Part of a small language model's weights.
Size: MLP 384 SwiGLU, vocabulary 1115.
Architecture: rotary positions, no biases in attention or MLP.
Training: a variant of Adam for these matrices, 9186 steps.
MLP neurons of a small language model. Each row is named by its layer, matrix (gate and up: input weights) and neuron, and shows model dimensions 48-143. Each number is 128 + 32 x the weight over its row's rms, rounded and kept within 0 to 255. Numbers have three digits each. A neuron's up and down rows have the sign that makes its largest values positive.
Before each neuron's rows, "fires in" lists the words (lower case) most often at its 100 highest values on Wikipedia text that the model never trained on.

fires in: "first", "each", "any", "t", "only", "every"
L4.gate276:158132104155109102080128164173114150094163138057130103139103118104111195071044122132104195139103188148169114128151146107132128165146085170108132125130149168121131123138096154103117123145132141137142085105113183097102168151169130108126118106159220114134174113120107114143158173153158076113
L4.up276:138128127101108076139060136096190106119125110132145094129157154127101114113186108086102107125121163218141173121126134156135112149098117153145102092166196183087133125082120117123193117103129149180093133122114109139132094187177139110180123119153132106177154090172199100083096092134098172126

fires in: "been", "also", "became", "established", "being", "first"
L6.gate69:127111129137127161078131128129091141193172150165119102143136166122170183097147087186180152116108104107114110081108116134117104114162094189129154095160131198150146102135101137127162149176184130207139126133111153092125136186145078145138174114120167130086197169124128082127125096101161088096
L6.up69:120105116156115107164137155114171078117117120147125153112117125176081135129083211112136131217101130124109104091151149123151202098080147114132122131168161161100124193106101071152147104118151179112142113138184140127122065135072148096089122144144142119151119067171162053161143129129138107117

fires in: "it", "film", "company", "club", "ship"
L6.gate325:166141180164137120093095191134049117114160113131138091093144163143147167084089137116137164134121142125091161120140097099133113101145099124142117128120100144116180117111120168131141146181132149153066128159101142104100167181161149105123160098116149101136149139167186144135133132111176062136
L6.up325:110148143170151141151078123134133152139158083146166124046138163162122124093118155119124130146067141155101134146158123082108129091110079176115127144092116126123185103145139165157119101130080155147057147125070124162095134160144131143150164106099117153159187084194181174099124150130147087140

fires in: "said", "called", "under", "named", "code", "stated"
L6.gate25:163141137080097145121124134097070181165132119110117093122164181134127126115042129089107129155077139129126135110093087131182128132077117093116133165114158098159177066156104151185137191107133145127103023151149150117075109125133145145192190108099165107138135138131120084203235114153045140076
L6.up25:096098079094170132163125164132103128049130081159173116104063166138112089121115167163156110110104148097112124089165126028136103089123103139144123122183114091122111129130103185148114149134148112139083091118126127136100088132126121144140142153080127107194149188145131131173149172110073141171

fires in: "on", "date"
L2.gate295:157117170100098101108091113084165114166083121126192101157147089081134095058114126126092120153134112101126116080090089114167127136113146090155117162156158066104127102139098126154145138154125181142097148177132164100163094128151099143131160148155162108178108174151154121114154115132117109112
L2.up295:194125083141105129098098170151183143139143111085123110158082131177145190117134135099122115098178110156115126169141067098163109120107171058184124140116106100118101154129171149115166166115196139191129187147169120147104148101095077073127110145150174065129219137162117176130108075111060077165

fires in: "party", "most", "last", "very", "only"
L2.gate346:106180114140138164112098156132131149155160139183129131154178082092166155121136158183091101048159116125087107159103156110165130090128135092189170175127132141124136104127113115101104111226133102183182153096121212123129140115117108103160145087101137180118101101130101127142178129152126141107
L2.up346:137097149107169116119098132114154126111150137133188147145150128148169103111202116121109098145105105082122214125058097126196143174153144143130121143123075150090139085151124109137110140134094120117140187072107139134117095146151172092092111146084083126086123130129119154093052102135161170105

fires in: "some", "each", "one", "most", "first", "very"
L6.gate309:101108142169118153119103114097155145184243110065083137188131111153111165115107088119146100140137117119123072137144119101187096147144180027133146197163178162105105128138137089141121146167115091121139112125142157088123073149065121101111095077151107181132075139163114152104092115151183169150
L6.up309:139087151159143132089112158074121097143168115134107113135181142179161120106173142172143114173112145171113120153162088112151079137123099123125126138113175133109154152161099158123128150164114179190086102183085126123131128137092119089088134092102126072111171092130113116128124128193150120091

fires in: "january", "october", "february", "may", "july", "april"
L4.gate232:129135069146206132171113105190182114121085096129130112136125118163139146079190145116116138142105110086106084125112140126103159077107174108124094157124141120105094145156143119142155145150151155095142092147146137134146133067161156188144134120118119116106117115132158214136165139121170108177
L4.up232:155129113161107123090152179212123154098127116104181143136114188153081143093108165121131163098139141099112074131165102110147206065160120113137099121132117156140101119100088164080169201149117130162148028175154180118133174105171127089167109109067133086152142149136148169194120157116101118151

fires in: "against", "up", "under", "again", "upon", "around"
L5.gate358:108115098104078097134134123128130077091120108138116145115127086148172110150074102154166090066134178146071162133153148112131137100141120104126133123047152151134173122150099077180138167163077193149156145165146180122130136147156099096140145069140157065206129111141165129149163146127072075076
L5.up358:108149099171104094088078117176096136151102173116145146091183140116171132123092164077142131143145115114113192112188112129076143202126165190134154105146093115096083116140127140140131093142143141138137159142131120119175162102127136123126170113132174132161147109115153081094159157130114117100

fires in: "january", "june", "april", "may", "july"
L4.gate197:110091128190199068132075169148180126147130127088129140125137127119129151122132098112167205115116126068131120108126131068118176120107107094056138144099114117130128068067114215111145097166088151130173056129156160099157093071162189095141137133146169130090110147117136156120114152116132137123
L4.up197:131071110104173097080133118138142121098185150069162096198040158126088178132102094091139177136114121055091092107127173095140108136103082109037156133135135185145131115102153118090166125127128164128089083126098128135090169062174143061114169128141137120108135122081095114129106183094129089109

fires in: "his", "congress", "her", "whose", "wind"
L6.gate366:063101148145121090097092080096088138130105150080148098093106064092149149122129185130146067185119155184106106108118140072183136116104112096130148152132164116161075120098153124150141113115142098173198168052151153088136096147166161135157085070165091155134137114118125092093089166124097113158
L6.up366:139121060144113078099157110137094105130021174115115179070059165154077070169134162153123133163147129123130106150090094101106128153167160110133090054112085046162133182119086139129106124069108125123117145083163146121104093115147135053101122127136108122105136150167093137156197165112097141121

fires in: "de", "development", "device", "death", "debt"
L6.gate187:121167141124102123106100137081054088131138207119049089087057095138157173106150102108103119126129082095120133062157036101172123110143099104118147125093145134157080149171105144181093117154099174150111091127106153134157140134082119187098137084102082110154141111090104107162125166066158121132
L6.up187:163140140095145141082125162156164138074174094158083164127086104117152218061095109128197127129112110150111111137146109087133174109127134108197098113101103141162101112107129183124157185128099085142055124099156118132167165106116177134166093144112137106196128110065139115112092138145165152094

fires in: "on", "professional", "future"
L2.gate356:140155116083109111151077165173134123150083108076120158121151146105197158099134158157179150096099110107159151160173088079121132151109177148107164143106083121089127135166104158136130117163099114182089139131114159181089122191141145147131122140129113118157152194096201087146107093093119141093
L2.up356:155144145054182119106101099094174137153129252079128109160180096136110099130107147130094139143096141128110111112095059141142108145117094100212121164176103085174184144141139148131116123141127088086119181069157121164127128044113094103159095147126082120132109111121120118094127088146145115163

fires in: "out", "up", "during", "could", "through", "upon"
L4.gate292:156059197113198127142086087137137118130164124030167105162151123144129125154103149128154134090136135165076166136157110148101187129103120091099177159106132069110129119197127171089126128141128082130132141121184129091096098094150140126188110121138189107190194077103132129181165167074147132151
L4.up292:123076105097098145069134125158145145118132124133178149095145178143123136110069143139157151116145081160133139140116121081094133171104117093070100175076065131128094072170119116203111127175107143093129141146124126161177170148161100062152193115161157143118076079141161085085149124114104090154

fires in: "total", "received", "w", "opened", "produced", "established"
L4.gate89:149121145180102148104140150128101073153144166131142124091159095187078116097115177091157179203088101085108129138146138140099137154131103144080102156157141092160118082161096132151108068133099138158147129136128167096111097134126222147136068100084105113158109156136110102157079109122196136083
L4.up89:140144125160140174144111114124151134163090140125091090207144152141116163119131152138130031143088134097093116150142150078116169138199140149082175142128136073109201164171168111116142115135193172186123147146153133125106135147157102133152146141133146123143142143171092121092154063046136099111

fires in: "2020", "2019", "population", "popular", "2010", "2000"
L4.gate222:114143192100154114123137123075190105137158150144103075133193055106144172103151156147106126113092142088130126081116181136110171083142132121145101070142109144126155093112091086196141188128092100098167087101137195139155112132119103118156119128134151115166127129087145168165138134136159159100
L4.up222:131073095134149181148086148174149077131112111170146143145147142113125086125116172141142128168062151121085106100103127084148144112125184160125145137148075111079143153125110168167189122159136029142029082103087140125118167180118132126072147129105130146124084130111108149136135178178134148133

fires in: "not", "also", "became", "located"
L2.gate320:083128137125165128157039134104140087131133145174166164179121112120156111099200111127152128116108142073103084171150106118165151121091181125067096095154094119083108195163096133132114079123151094106128072124104166104124123159154108123081089108139161135152204124168174115149111165139133104177
L2.up320:124133075192143122115128137136138104104042147117126147104180086139150141147156119086171104082102096081128094144115170074130140184115093068130174144189096148108136152146104141140064122156143255061155175124166109128142122112126185125143153098121091182135094146126106070095134113229100129151

fires in: "under", "called", "vice", "completed", "named"
L4.gate116:130184107086096135080150160172117101111156092118161103131040153082090154139111109164172133150104140063168183062138102098107084109069065129154087063137133140152093122172093133104082195181130103132148154155115179184138138176125081141119128112136119175156178132167144083145143087085101109112
L4.up116:151045121115182121125110082143124124122196062154171079137130145165127161138148118084175082115108138189151180063133106078116147079141150132138161064105090109105107135153160149134149129157116089094135169201089113166110142194105126124118088168082155083126120122134134131183114117117104191074

fires in: "his", "appearances", "appointed", "appeared", "appearance", "political"
L4.gate358:108153116124127115148151125095123102146076164155104128174178146132111125100098180161159139111100115142106153201076147141151184128170087099137113171150077074137072121190156165145115158170143124116155150110133129146174179171104119154151121157115179080148181081077123110162109149129138131129
L4.up358:132156120152115126094100147101122118163103120113172158076098169087127144089175107087098146154132087135122180125096119114200102114148132095131067091164077112128153084155137173116136165145147148091120160073144133084116098111192145153077108137126165184101062095091082173065150174117132135088

fires in: "and", "his", "primarily", "primary", "her"
L6.gate308:162161157139181090101180168107120149120103136035093172164053104162109142118114074173092140101133097169076154163142126101113144131167094099192153138070130124135109118093152084104137161160142118104132198101124146135150060113146123130080174149115139091153163126073139085130110131076103106070
L6.up308:094102046117133080148120114116134105133094088122173178067100255078142131161046165155115106203188156140109111124122110126119184213128169124113105144099136112130157080091162127152063147117165151148127126110145122090154112145138129092124053128162114129112130124143189139128113082171165134143

fires in: "the", "it", "a"
L6.gate198:077155095199151146103093185109089161129241185109137117122124153155066117116125119153157177109079116125134150066137069084165111095151118120092163115102157096105136114175099127152141167136077100116082176118144163135125122158125070076127124051151099156158193137189119051123091146088117109127
L6.up198:140172180135124079164088182037135163226163138142130163192156122146128113116126069085096110113181140213112145123126142123106142124153105146168125137131155082125139102103114098110166133179131178088100106163098121140109110177171121152152126082134092109199109112111122107118125151165137176112

fires in: "during", "after", "before", "however"
L4.gate144:158168144163149138202149124106117155086076100144139140129117127132120169155130152154107193097094113170070153131109113137082119145128102058127138141136079168135128086153090171141170056172133133166147101159154161108120104097154160128191132123100100062175160159094092172100215152158091094135
L4.up144:133075097139154102092137089109163159117094150136096118131164139176162148137116116074164124069156138120095108123158190081111141088129122122148177123122104123142090108139108128159117116088152157098101152144190120106152118135124109148085120149118146117101111080106134163130147122129093132117

fires in: "street", "green", "railroad", "railway", "rail", "copper"
L2.gate343:181121157133193049084112199126103110149114127133176082145104108154091104086169146153146139156123132096118102122091092094159120155146130154125159156106139116139077121171120077179129114087111133124120110144130148168164077132149116108127149113162108081189115163179112109162149053116129071154
L2.up343:127113115116139101156173132147125134149105151184133149164137179129166207094151115058126129117101152112108108204100134148142166137103133104096174135101135140098079183102140142148128117156116147130080071159206141135111155088201180142095152100123107129119130149117115170064126150101045103071

fires in: "s", "his"
L6.gate167:077120190127155160039146135084141098061121187139105120129097179144141090116145139129143109183093143080131109078110160137153212137090104106133103150125100115152075111128125098105126182096090114144206111159111145100151118160126151140177055179129119155097110115123109104161118148076149196097
L6.up167:173128183140185171104079098097135155113083124073078137143065138153192102157148097098123116181145146081099141136127087120094148175158124145169134165096102083134118179086127129123067176127138134121109173105147150102140180147106227164147131119141160128070131185146079147114090168065189067121

fires in: "it"
L6.gate64:130078095135119127122099132085085106134146164126084135094178147121142146071092126109099113118087131119064135144124116119140152084092179162162181133092130112146142091109140111192156094158130144156110190203104180094127078153128128109180094108116145129188112096089133055133166134099112130145
L6.up64:157111111152171143150077096107105125103093131127230119075171070095146165060186136114101146127140139130139176087117117161190125090132140154106138154133093152072117083103115094139090133137176159140108143120163115158052145150148154172159144119045172167185124103075104071148128131094136145127

fires in: "his", "security", "and", "occurs"
L5.gate44:154142132092130076120100164131146078072161177148093122150129130096165166095071095179124066081099091185119185114092152088129189136119110161115135127128125165113104083180126137151117155121157078165133155135144165074155150101116094196143085100156133126110149110134142191127149134140131111164
L5.up44:136172113137108123134099125167133144120089135155212200121085048127176085111165130039096133162116047133118127130134125173061195119121131141120120155179109121130119145086070139192065105112112123176105134142143156146159156116131149178130140097102119137176102125104093181127079201111139126100

fires in: "until", "after", "before", "since", "although"
L5.gate22:148159189142168116128148098098169144077120191115135125145111126142094120171106076103105173110083127160137166155118108107136141153127134106078138127201126101171077112226102153165152114159202167152125143144162177143101139176121103129190184145153067143137182167161105110116175131118126074115
L5.up22:083135168188178074166101098128150200140107120119138169099114097141128121185137213148088125100134148142142105107138158065107114127104089099106142149144178169130115067177121109106159102089126145101170156152163135133216096126125122115147143119171085053108107118067124121150130140088168091099